From a checkpoint of a small transformer trained on Wikipedia.
Size: 12 layers, MLP 1024 GELU, 10.5M parameters.
Architecture: LayerNorm before each block, normalized queries and keys, ALiBi.
Training: a variant of Adam for these matrices, 329M tokens, 10053 steps.
MLP neurons of a small language model. Each row is named by its layer, matrix (up: input weights) and neuron, and shows model dimensions 0-127. Each number is 500 + 25 x the weight over its row's rms, rounded and kept within 0 to 999. Numbers have three digits each.
A block is one neuron, or neurons of one layer that tend to fire together. Before each block is what it responds to, as a language model described it from the Wikipedia text at the highest values.

Mid-phrase function words and word pieces
L3.up872:490476523519502520507491553489495529486522466497506502508516519462466477497531493492485504557507527501540503518486488490493438472481517517545573518512456516480489476476486521472503494524522489489493552462523457483474486511502505488470484502501502487514489508438495520544506451525501515525528510523503500511482568498534491493499517510487465480544508480508512481514506495478464484482492

Possessive apostrophe
L9.up256:494500486515495515529556503535441510519505528518535519507522474497493516491497507480496470494549495528469509503505485529524537485534469519480442484527469473478499506522491525516478534486504523521490509454512440478497498499454494484488540488464471544521502547483501492487485517501490482485482454492521516531492498513495434496530499448472474465507543537507484540535480485470485501527486
L9.up678:522497501505515514519494508543470466530518512507510536467527478474522517502483488477512482482487499492496476547504495485498550486506551519459500461466511510510561570518492535505553530434514513477506542509473493562464469482499489482529547460504479509447480504446471473525496492502462467504496498504522521505524490527439487540506513461486503489524504504521520515517469532507506513501516
L9.up794:482506487550527524515496513496445483537526495543476470494572456441506491500526498493510557475482522504474513493483498528514495508505484534514478488517467514531511557508461542511498546477476497536481514480481505490484498485449532441505496490493491538508520499492499520515486476524512460498454512518496524537495455509489459519475517457448518484468503527509492507512484538508467493516509
L9.up874:492500507515482496512485507508455487514517488537512504494504517481501557495471503489552571503500488502482519484491483530528511507528542504463453485508497472475524523505497487510512510487465494534480510474491490531495492489417522451458537470502512535482473491480498543479502464532484505503452533467561526489519504476474460574551503469524502482509530487523499519490505551510441503546470

Proper-name endings
L3.up934:523502457494509464488502472514522472483529488535512511461543480491484471532500545508500561486496496465470471507519505484503512477483467506481502453536503464525554539474519515501516505457512496557507511501479505536522522493512494507519497472554486522535503489510505494458539501521527449510483538481539520489563505502478510512492511487468495492507482467483533497498467481497468484506498

Word-stem before suffix
L6.up34:486481490499544494491486498507506485512524471518485492504532504465511486488495484522516502473499493490483528506499539521530525513519496445480462504504511430493497502471524553506560468463470505529521507461504452497503508491495524492438499491467482501485522518443481562513496490495488454494508540499518497499491492506538481528518500481470486500499518523561544558498476522488534481489486
L6.up47:474508506476522499483489503495533482523525481506530519488482469514502501518428476451483525475498530505511492545496517545485531525504511446510494473572470453462526515498561485458518500465493484507500531462503505486463522507466507514472496497503502498448481478492472508503527496498466476488488498467515490485517480478509514521500501491470486483516494481536546531498476482517517508514472
L6.up77:513513498485512513480453566493502501514510479518549541481496519511484486478517503516548522495487531494473467482497495485537516475493500487499452467502490507508531543505521505507475484488476503524547522455511498518487520488424528474510512536552477490450506507481510530510526492504481490518471456482492490524482467520497461493530491482528487442492506506492547516502457476546516518478454
L6.up114:490503517455516471501519469481525468507515499532513544493487447543472509498456517472496504507487504464515486533496453517526528491474485482476524470461468525525518544519474497471534533489495460515513514472519510540508541470482504511468526478468506528505509490473483535499510494488473476481504493438535496492490475456519487532514498496468506484548464502534540495477494530503526525510469
L6.up141:524495501520476506504546480504501476494513490509479500486508482447477497500530536531521523502533493496478500505500474511538541483529481499513482479480465511516547491508480503495519501518485493540471477468455487482509494455520518492488531516537481551511516510482486518483514483518477488449467500447539520517516485515494513537487468477525489510476534514513513504518511513545496515497474
L6.up286:465514503526516462475520510469520536510495538515511504547480513483470465470529540521485522538490538532497476517488450558520508472491481491456485490469456477475507477501499514510521505498482507534478521481472504509503473546475513482439487479449454535506502465510497490507473510481453494541481526489498525528516491465507460516461516475508462512507512492484489490496482517529516480512500
L6.up298:490488505468505490427488493536476482492509472528484522525489452505449483496489500465526514480521506480496504500498426512503467517497527511446493487454532501482535556546441512516509505489495506523483463505504487532515520463499540504491528514487513487498487464444528507499496525459524486503524533502513480491484495516492495533489480470503489446527511458518509511490509516547476509460502
L6.up418:483469511498495543467483493491462474521510508544466515494500494528500512505450507468510545484459486505510530526530484522497532508525488514485477479520504471504523511505542529486551476469469482494515559493527462516517532494479509491465499459517500491485529517504472498494492496494465476467497508486555505503479485475506523530476514530472469487511520480539546513500510479497494541533521
L6.up600:459516467487509514492511537494461571515545462500471493500484486462520452515492525473542504503507446507513486485522477548525480475479533493469481482477498531535539523550509521473552501491460485513486516494479513528538492524486552485455488502482460484471519505531517531483489548493514482528495481455474496519418504528490492528490552503466445490547496470491515529509486524512474470467478
L6.up619:491501483527458485470521520482515511504505484503502549532475511518449490491486515499480503503519520511512492509508511530528507455505537510484483474510498491514534534517523491505495490452478467516510485483497501539528516531443520500439559454501472505469503510524497504495498477494471518489465501499509511509500465497473482513487524506478476485515508467520513524553473544489490509484498
L6.up638:520512496487507486543480514506475446526535462504482553507523457520487532519503486476524548486510467467454469494530468519492495477534466503486469485488500526512541498526526506501490505479467497466510475479487527523519510500469530475516507465502490497490511517502517530498501486522507486460455563464496502521480463489463497476517521455492516475502481502518503524496492548479515505512504
L6.up783:478515508528521491512542559507499496524543472514497488501479524468510503505513444465512536485471465513484512519510458521478512509495510489488480457491502524469526522489505574450528536492501506477510502494449492468513494502522510495514561474533470516505520502498471481528499465515479477473482488439479535525507468500471503497460536507483500465514493489483514508541490519506473522514508
L6.up788:425489492498474491498471562514511550489512501521491529517471480478541515476464511510476483503505523496505495485546513523499507490530477522504479498506474510489495538539518499493540497496449498495511530461508481481493513525460516490514473493509508484438483489524490523515526503504518501520453516420509493485449472465495490526511548509490532475519503479548504517475514535503520510501482
L6.up973:472492478495560458471507494480524498537488517525530526505513491458468491453495496502530502511522468524476467493518469571525503484514482489477472489491500500492511493529512530484485500483490508539518524461503492518523541508429540479425539479518473500527535508471463543492483510476489497539460511474507532520479457492509511503483520475488492492530538514521538483523480529496481508535500
L6.up979:473467473512492512474539458484519501526503491558527518504476488531516489497481513527514493524490517525467491533537489521507534483507495487490464481485495464494505496528531470500479494510508484500484481529507480521534515499442515497455540514456472527492468448495467509525494499472503508557507507493482507518508455474472479546515499526537498539539503558525508549514522521540496443508494
L6.up1005:461509489521468525499480472511462458502534502497517504465524439476516530495456487450509509468487497499490495516492506514493496510508512466445503418452521529508510534523466505481492501477500499530519537532519489529508495494501516498482559505525488471487501498535489512501490485485468485483452528488493512518508501519478501480506510478462522469487495486517498504477465498472446530526438

Copula and predicate openers
L9.up259:488508484457491496489461478508513489466514445513502505468498491537510491508500513505521528520483542499535463526486471553459512514480511475460540514512516502522487484493551494497472481465546513527487541505510523561534508525441461488462537520501496504469472522514486470521506474486470547488485491535523473518507512482455502500529495530523501468490499483503470526506476506490480520486429
L9.up295:452496424499531516513492532535515537490529512521542480490511525523496486469538436475505505508541471540494528485481492566511499521492491457487512509537496468467471522547454494500484494494464507468503500509496466518491491506477456489501531478498514506495530534487492522539470534497478508544460488492516538497527536461547502537451497523473473523496539488494498519521523499560478506534484
L9.up514:502457492529509539457497490492490546505512497526552488469493544537448468499430486507509508537475552492505535486530508501528476496474529494464510511520493493501504491502476507518515474491527482507509510489536484463491548499482486512447510466514484481502537478423495479457535490509509496547506481474506506507497555506488490570500547492502497464486552495495495519489516550467489484526483
L9.up1008:511469455495471507489508547504525510491495521588563484459480535503457465511526483513494543496462530501543495508488475530498461492510497529474552473549506513486540538524519471490521507494508484519491488518516492573495523510490470483485547471503479498481509497497456506486511471509507511513520500511501510531455502511515470501513535532488461538497515504504516536493458495503497509494499

Name-ending subject pieces
L6.up89:521475480459533541474508493515476471496502464548507515485474511479547491519512558510516522493514513519503505532488478485524531517511496518501467479487498451515522541458507472534514491506524485505485490490467539503509473487506490478503484492493505506558516491503531535496468536538539525496495549464519556510496487530492487529505519497506495464522486478523502529493538503498498490516468
L6.up100:483486474532470471531536513535474457507534518493497481468515520456495510497504516507532513530515486486498480527513511502523487459509506546476508489482481463522494487505560508492543521455541488500521549507480509527459493466481493467521488509496489515500497516516510507492519474491510478466483560489518498504492473530488487509531499488494466501508493515497518501471535525487472505495531
L6.up258:510492501539473503501488514491470523513539474531522506512475513493516494477507515526494489490509491484472524493480472555494484533495506474493482523509533490503464488540501544524515463500501469480499449494476506531497450521506497498490486493476505512536534482547507534537495536503501497535501554476509544497519526546526490539503495484513499468525524511499487501497537451510446487518517
L6.up397:541489489467492489475457500491511518492509445501528510481472551530486479489512513533534525494506518490516482522485452493528463431488528491492465509463511465506535486527543540498519510470538451493521488516494480556490491471475506513524514468491470530508469491514480466535549485503504515487523534478533494520503480503503492576508486515501510512472513463501489515498484475480551513504465
L6.up428:536470498514520541460499496540480505459464507532559490512514543505471481539503533527528511486482513524519502516524492484512462462497503525479481514495503453513541523494530513489531468485521485495463485507502482525490480472521503499485538515509489523498517497486502470526514477538486501465497513479535509516486526501484477551492470497528471484478504466512569528485508489498462514502538
L6.up451:537476478526468495483500493512513466466546463525537471511493527471514490474530524514497537483514496471488494485525500505520513519522498455480491516476486471493545465481464509506517479491513484515467472510479543516453492442499525497507504482536473474502530521496534530505548474549497467534507514489512525512493526525548492535534505448489517444490503459511525518500512478478506489500479
L6.up461:515551512528508533474506532518504495487598520485497486492526509502506464498500516455489546514521468472511460510503480498535463522532519493483468489500507507492504468513487478496480505442465500503484497482468524508450437501464554454536487470540495509554478522493501473470495455535499495524479530463510536511494497501518456512507511478488496466531478458487503537495515508517465496491480
L6.up469:513496508507501557503535507533478474477525496507458479489512526488517484475499455520474512502500498534510457505486468490504501473478518492500497481478497467513517519517508510538488467507559453529467485486468482514516529489437519509518501510561488520538513485507522514513531468510528522512490551482492525516506498489488524466493452477502472494465441522529511505498548494476493504445446
L6.up515:490505482504522488466499510518531475450501477561553503528495528526482448502486481527587494533507524516509494501492470506507520492481484503473504450504489485481527489485512464532515450450467478494520460496476496522497518536470496484507511496475467517517493534502509546526485453509541510479525516526503536542522516447463517518531490486515510495503528491514545500491514515503501480487517
L6.up618:509511515497513511483489473508474510516523450510486521499516506517521514500503517525477496508479488539467498522475493520485541488508534510472467471483492470531519537477481488526493470423533508521531522530503511518537485515499526507496466516570475503530477484498491497463461513494561502539489539535474518524477511492493511504494506501488503476494466490487513492472487508476476464488464
L6.up706:496516526485524478468480495545513478489504455518520507504501448502544487528459528503543537520481494493508492524532515523478526452482506476461447489490524516516468475478513514505522495463477497504518449499486538519496507469491482508483516515526495484518516538516487518535543482494496522510497544477524502499503475504456489495521522483518510441484470518509492531461503494485518499527517
L6.up776:491508483519508544458532518525530507494530461467529513493497538486497494482512507503491523483519515523564511537537490495525533513487492516551523519513514491488547481491485489504518478442538474478529450483483494485506492527501545504497437502493460495509491500495495527541505490508507528499494545493496539531513462484434492528481496476506512453485489487495515507462491507479472508522503
L6.up796:510518515549497497468499487543501531488513479518524520520509529515486469490510484503516493523489497522492505517495460504495471487503502467477502521450499473512517506500569516510495465466521468510470459503500515517543478495494493488500517493493449493556447502516525479541512509531514455512506553461506568555489489501473506473549481464501479466475465460507499493476446461473562533481495
L6.up834:514472423475508526530506490512463475492547467503498529479546515479474525477542556473558534474544458481521487501519507473477466495499480514519463500514466533519560504484518507504545473478535483530495505478472548554474485453505520458531481510548495493468472492488502493517484474537523492471488516480503553506487485495453498492524487426491502465527489497504524496522505517455492499523512
L6.up839:482489491461513504471512486533477481479514508466475512491465515496497449507490550484535495483533511472504458559528485514501485521512485536446485472466512533512525538515500447526512516504517485492503486513452528509471476524466517487513502486510503518508453524518542516490515495548500486495485506477508551519494515512516488514546500440521497437530535457516534501513498478518446526517538
L6.up866:531484439541501506478534489543503496498463503520527498512528519512500453526513517508473511566484489497506515542479479458519502468504491473497460507499511455500535487500502494502508437493566492497520456454514472497480484478460492518527499467508504517488540493493531482519533499525520483454532530457575572499513489485513508527527480450506489485493506498504541488498471475465508514483542

Subject end before verb
L9.up154:521507492498563493467486516519423513493455485541493543451504493506533495521512473511493527502531484473538504531515536535521480497501519482470475485495523510518527514479492545465525482475513488526516504480497482498503454488500486480502479470462449495524460505452503485519547448554509525502508521487509521561488480480479460542510480463521497518523512507485499497482513478496509507496478
L9.up202:510527503484481499492509499508487499503485469508488511470498477485505521563498517506540555531490496468543493531502511523501513497500513501475489448524485529523488486477526498496475523486476498559492504527486528558456508476508528436506552440511442531528483489506483468519502467520503526519516523492496461544482511504469445499515491480538471503486498533499476502471501504508510470526493
L9.up409:498471506529476506488506492502445525490474483542488517462525518497489490483548526518518554491496478496466503524522483507500501472490543490496442487486506514508532512523511572472508492446557469529491483488461513522478443471529503498497490497494475525507476511482510480513511469504537503508510557457528543541499503523481502536529540458500465460507456495509480514474512480493466504490509
L9.up850:499518493499503503473489488484447516499508445536475514466523486486505477502499513496565546519506474512510514508517467504495522490487535474455477437463510513537533495522541523490532514477496464536539478523483500524475491517509508480515544478526428479529486492463525474514524504524520521498511531458518508553493494491467509533552501449492501483489490486488504531494488518496507492453448

Such-as example lists
L9.up293:548508477528499502514494500505488492519541487506477499486482503490534474524515509470468496539496428523472531484531530508495502469529554515503470497490523529484486502504456529524500518515543489496509494481565479486469481494463509484545493491482454526499510481522555493490530494527555471494527483469480483524524498477542480511548539488517497466495500559494494482541546499496500556497492
L9.up325:507498507530493531498541469500471485453537473505496502520540471479525487488458485479512538489510523456464442493487495535500508504519542496470533511501538531470496556474512482503505500511525493526451496493497479512517483504470476510482493501474478546472468454480559452560540493480520465524544532530494507536450553487490483513548529508515458491507546501505470492536513507540485501539488
L9.up428:439499484510504513525541505536481503446500462507498516466488518511535474497531516508475569511518456502518509495477511485533500518488504453533510510520498508498504480467522531499515485487530506511455462493547490497511529489451525505472505520502478526495520548507498487512505522507452509471487522497448500545487507498492508499504483513517499476539452545491496499508467493476501497522481
L9.up972:521514481517534491528512496488502497495503448483521513480466515471495494480485486499491522581516483506524484513506480520522488486473542461485506526526503518515533497506450529506504482520531499494541491448538492516519506533461519482493516496480402540517542471482510506533552487552504518500545516494479513569483510461528510553501484481495493499499586510465489504511495514454524476498531

Possessive apostrophe and mid-word pieces
L3.up322:487497506519486465510514568556467484501507508490514517492470532511481513490464485455533481471526464489495486526529472507544478445504502505485463485463517489531529484536524520436505512485517480507516489490504493538529506487476507505500520497519509487469492522519483481492524510488449470494475505481531537499499469485458489502510517507463470469525544497530514489494521511516469542469517

Predicate after copula
L6.up104:464514487559503543529517510525503504485545483477514488520507520491478471502546472499493541486517475514471499505486477491497482524513530476507540534548508476453506512505526533538496498511514471478467517512542496504492533494457513456477508521473437486489511519527570486541478448509545510525505539521464504553524539470491484493513465512486457512507489480480507507496490508512458493508515
L6.up186:505510506491511513572504493513519494496506458550487520476525510487503477551520490490531530477458527510494505480474463501493502483530481524471539502544502504502495526499482497504502470511528514457491548473502525511519500498450441480470510512474485471496475542470513541516489509454493496513479490518528500525504481513488519463483472507477487515513538494533515533546527528478498494492539
L6.up293:512495483463502494485498504491501533521512450541488542461505507542486497504471509512495571496477548501520525511497462503506554462514474491468528458469477493458498540509549502456499468514496513507505561468482498511491503526488512481455536496473501503480495504466463556523489487541462524529486517476494489509493486503495486499505478493518464493507557518502519483529464488479533495527473
L6.up365:487493507536488473496534549510486526479490493506498482461527518461510466472502459507497528508463505465522499487520528501528541499517500504516465494519504537478489532539543513473487530520508500511464519457521468459531533512470501451502469472505496476503503491475485533502515513474528484475498494501472498536488504517517487503517522494521495491485519502527534509442499530528497512490483
L6.up370:527510573502526523461509481498498469435520487506535505497516476492473481516529515500544524552485528486511495488482451514513516488492517526496496500493471479478496536487491513529476476547463498489448527478477494489487523507493487499482481508475475438489486487492505518471490490464502510503517514525497483543480515490482481493479475495511440503501550537515501480504501499519467493484507
L6.up403:502473498521492518496486531494497512511549494524549505479497488504497511480489489479469505541522507500498487499537481515485495483474472474468539488539465526467480504519476502502467503498519509534488504486496492538496539562432520469494486524531444522503486498466534481508520527521521471483513496472477514527486524503529489501478514466455481475519499479490504526478492569519545498492506
L6.up442:497471466519573471447502498478479456488504510515513499501552482465500496475510543499574580487536510463495528514535443478489501494531491481532457475504475471479518477510486541510544517467518465477477503481493494496462501494494459457471499506505487497475486482468502479528481491531558463495506542526513469534526498468441494466514501501509503509528540534505528521483514530520453508505521
L6.up509:498517464482511492477467491510495512492502523539509464482483553496461470465525476514503514508493473500507491489474480509495496513497487498526543470490473476474550471543542517506511483493528465486463481446445491513493488462449479471489505509499468513498462506480493514532503478507473519496517558489567509523525518488466475463551468508481517495515520487503485539512492486543452491522540
L6.up598:485490471521526519507518496486498500506532467505510518480516527498506499465520508491520519481530499465499457549467542496518468506458494482528515533528512495456504519493526467506526488494528483520490485487516510534532476484499492486515513533488496475523484513505484578516470482474472468501501504458495475486476524513522485496507480504476477488515539486538489529544496512510501459540516
L6.up620:500527461538529537555505527514498493502561495504543517496479460492518440548514469471465548487510540498498504509535494498493507483528494493492503480455535521498470484528496489499507501478496500494511546504489511502527504494465516489527525512499491509487527474496480483481494496498478463497488531487518541522517507474496449509481497506501482508499503491494501543479505506511472481443510
L6.up741:523490498564491500474554530496505474499491481523462484509515519521506483468508502470475508480504497511481514521490492518495516502520534475463547469534501465524475508465487506510509470465518508469528491483489476479495505509489503476450484534466470524472504525470534531536501491501482463521483499519514521521505554500545506501470526499484454483486533515521521490513534498555471526505490
L6.up742:486494531524483516504477551489507466492508510521481489488531476510490479446538432494491496478493538526502497508495538567496486463531483460571525479545488483455475514514485510523500486486505492484490523464473489509472479522499475477472537505486498486472464482439459545529525533494458500520490506523547503513489533467522462490489512521506479501512498538528513522512574488541473485481517
L6.up749:489499503544521546500459537515516493491507501533482520474547523475486502525527447470484558503537537507535460531463482509517470514506463493543563475520501517477508520506482495543549473485505501493541511482489495509495487532484485474511490498479494547500443524445475503493469479479477463503479558501518515515471556466489482496482498515520454509481538490515493491543500494532494475492536
L6.up844:478491471511490452513495533485497491468544525548493486475503520487482480500523489472498532510512537502537489510550493511482499475498460448535555479532502491488508485547523485487531495547495468464484485523526523493508519522498476499511516495467490477485499528455452485506522454473485488464497498500512461508510497471540487474522478484487477502509548476501513509492521545514519489458476
L6.up850:479523536529506528464471552507479494493493492532484523543508497529478498487530453519479533484524540498513473544534471488496493462499501457546489471528473530516546532525477529505535449424542488464502526514492487500521491516497489503470514527480471491478495522470490532466529491521515503530494513497512496510480492480487483509482493511506487499510515499483510531520476527534507470518503
L6.up952:491466506495539484453506536497503499509498516496524494488509507503501458501480445506516536544522533496522488475487488529505518498481518449540538516491523524480493550529476510514496519507451478449539530514508499502476518478477501509496522497497490484511472509460498566540539473523501493518512498499473492510511564474509494472507521509508505511494525456506482485545523491507461482478499

Clause openers, table row starts
L6.up50:483494504537441526493479536528430511504527500511461529504483528474512482498505483506481498538491500514482482485493511515530502525512509480483501503507511469514485539512490492488490442474487513510495501430530481448505517512482519478483504467544491486556502530507531514508490499496499503499463494468502487511506457526467475521497502482531463531518490534528526519509491560495529489525446
L6.up82:471463488513488462480530534567523519496515472490500513472507504486482487507485466513540519458499499511497503485520517555541494454475510477500494513516502496517514505547507514501526498502530473478452474527543529528512538504504518478475554513479473510494462505475478492516565502498489488509541469519485464506487464502517468537515512484496458500526490505515506518474507539463533465461501
L6.up296:482504489546496525461524520521489494504507468499493545441474450454525536537409482510499506508457482488455472526520531535492493506525521498468466471502517507511520493531499543517522489479504505548527458501507482547507521493438479466502501498553470520537530476498477547515515478537512489510488526477482537501481476516515473520544505470474470476498502519486497546509486502466501542508468
L6.up581:498485469497515496499495504480470462513524470559507478528481494478531488518488452511507514511521465505466423504516514551502489468497540414506469501529518499490504522530522549462520490442548504480481509527521495514548509472478524514465510518478482483530485516501526483515510506464487480523510512541463505491505520492501491521499534476460468474485495517504475479540487550474519474517477
L6.up589:464494493493495493458527490503519518511517489492529502500489494395515482515458482518489495534508512483501482503464531520522495455522513487522466505452503486502504550513462484515488475492544491525455464489479501543570571426486528497494510505475484484546508500520514540504531487497499450523490504512473506515485495518483511512511508467493470467510506515520500493491514552494513514503459
L6.up601:486517477544480508479480522513479494459503481459497530525484558462453491485469516469496490479507489509470504501492524572497484501521491468513443476513482480537497519525498514544522472444505476520470464503534556473486488494517518485514561519542487487542482507497512483516544481533503474513521485495492527544519496492487497507502522504499471493490474514493489510525482516498528511513504
L6.up681:500497501549488485463492528480489507479496504504482506492502505501489475500533451512531528505485503529459501492492497562546517512511492506510493453511530518480495497436524500475496492478536464513445487489465516521517556504461494502531536508474505529509501529498503473521502485525466519518532513513474504515509484499509463504500484526486475516500504496508507552470511498534483517522517
L6.up761:504519496481461491537523519529479497498524442517541480488450501532521518513524478511491491522511490508482505531501533539550507457474523470513512503528497521459501509497478546535474489491519459454472496540527486476483509490447480493503516519495442519529504465535522479499515512515508487470479538512468472528466473459520419501547531466503513492507506516489486548544530501487523489481495
L6.up769:477490498502439496491480484560500466490523463502506532497462509530509538495467460492483488538507496524478497496513494571516509447514553491529441512494501502511487506529513508548459492541535450533463487498513489495482526508436510492503533547504480487518504461484500482533546486504470531532470485533476480496477494495527492494541519521499495502503524500522478500541477488494500450479504
L6.up799:492524491493451447464532495462565465501494452503510507533498516495523496486481498468495497493539507503463501515491511520519559499458509492509493518469476517451501497524520496530478475523501451527441487476496511442474493481464502471508517509482491500467499463500530549510497526526519518541502475497500470511486463470502476515565530478483491478496480486508487520522469535499517531452481
L6.up800:529513474541489480454490498529507463524539478478585516470436515485505452489500516506501500512538487498487479529492491498541497476486523512495469459501505496520526497513477535505504506515537460513485469515504500503517487485477525494451504546493463517508506486527535500496496502499532482480495476503490485542477484495516489523489502488495453505494481529499483526483476457490525468489522
L6.up832:504496510511504485515502474528526503486507491513538537533482475505505480494438514507482524525532475529492473522520481520517500475465524485506475520474511522511500494478528502480510480519519467495484453510573508500501493498503521500492510496482481489475516516507503467512535493490524494507516476473491485529487562459492496504496546466476484484489472509522465466464476462502523519496501
L6.up833:487484473520536506514502526526449506481518497518494473469506535498538483535474499530516506523468501512515485524538509540487494483535558513478451497509511483477484467527494522502536510489535505488512486484523472472485515499486481519485496499515483533481515484473470528537557472510534473517470537514490465510496488511466473487534504450519505514514500485530515558491537530521475445499500
L6.up884:475502502515500481465533496516472474494503474535477559482519499475496506480489493475484514492493508531513534545497504497482483456511540484525465493505492464458488543533513494501501503498538471504465508480554484484509484490490480508513510492529500489485505499496493561509488525516485481527481504457501514490523500474502505512545536500509463485477484528527526480549485509494484508489468
L6.up887:498489500488481522490477522516441479508490481489479557483480518459474480467466537525515524494484530491502477480513521489498517487534504510466478496456496496475548531483534548519520470492535453521522474486525462530532518475451506494462473503520490524496506520482488504519501486525516521511497486456454506514551497514475506535528538440504467455552462491508506508487494523507492494512454
L6.up1007:495484484506478484494519482491501515475498444518517499505524520495508536503441494531519533531481515523477518501479517581542503430472493494512458479476492513484505502512533503475489455507516472528450511510534478506518500516513483472433540481517475511531484478488489472491527504531473535494509488461488496541503486526500463531528551490483524513514479497510522497490476515493534515522457

Main verbs after subjects
L3.up130:494477524512482478490508525561500474481566497533502496469497485455498487506503477506482569488495503465498479525478489528516506446489542484443520504486513481499525500555452536499474505512488462543492481559489492501509475511450524500506532527519477480518494503501527490508536509525496494502506523524483501523523539484509454527489464473499515518490515528502502494492506510533503476471463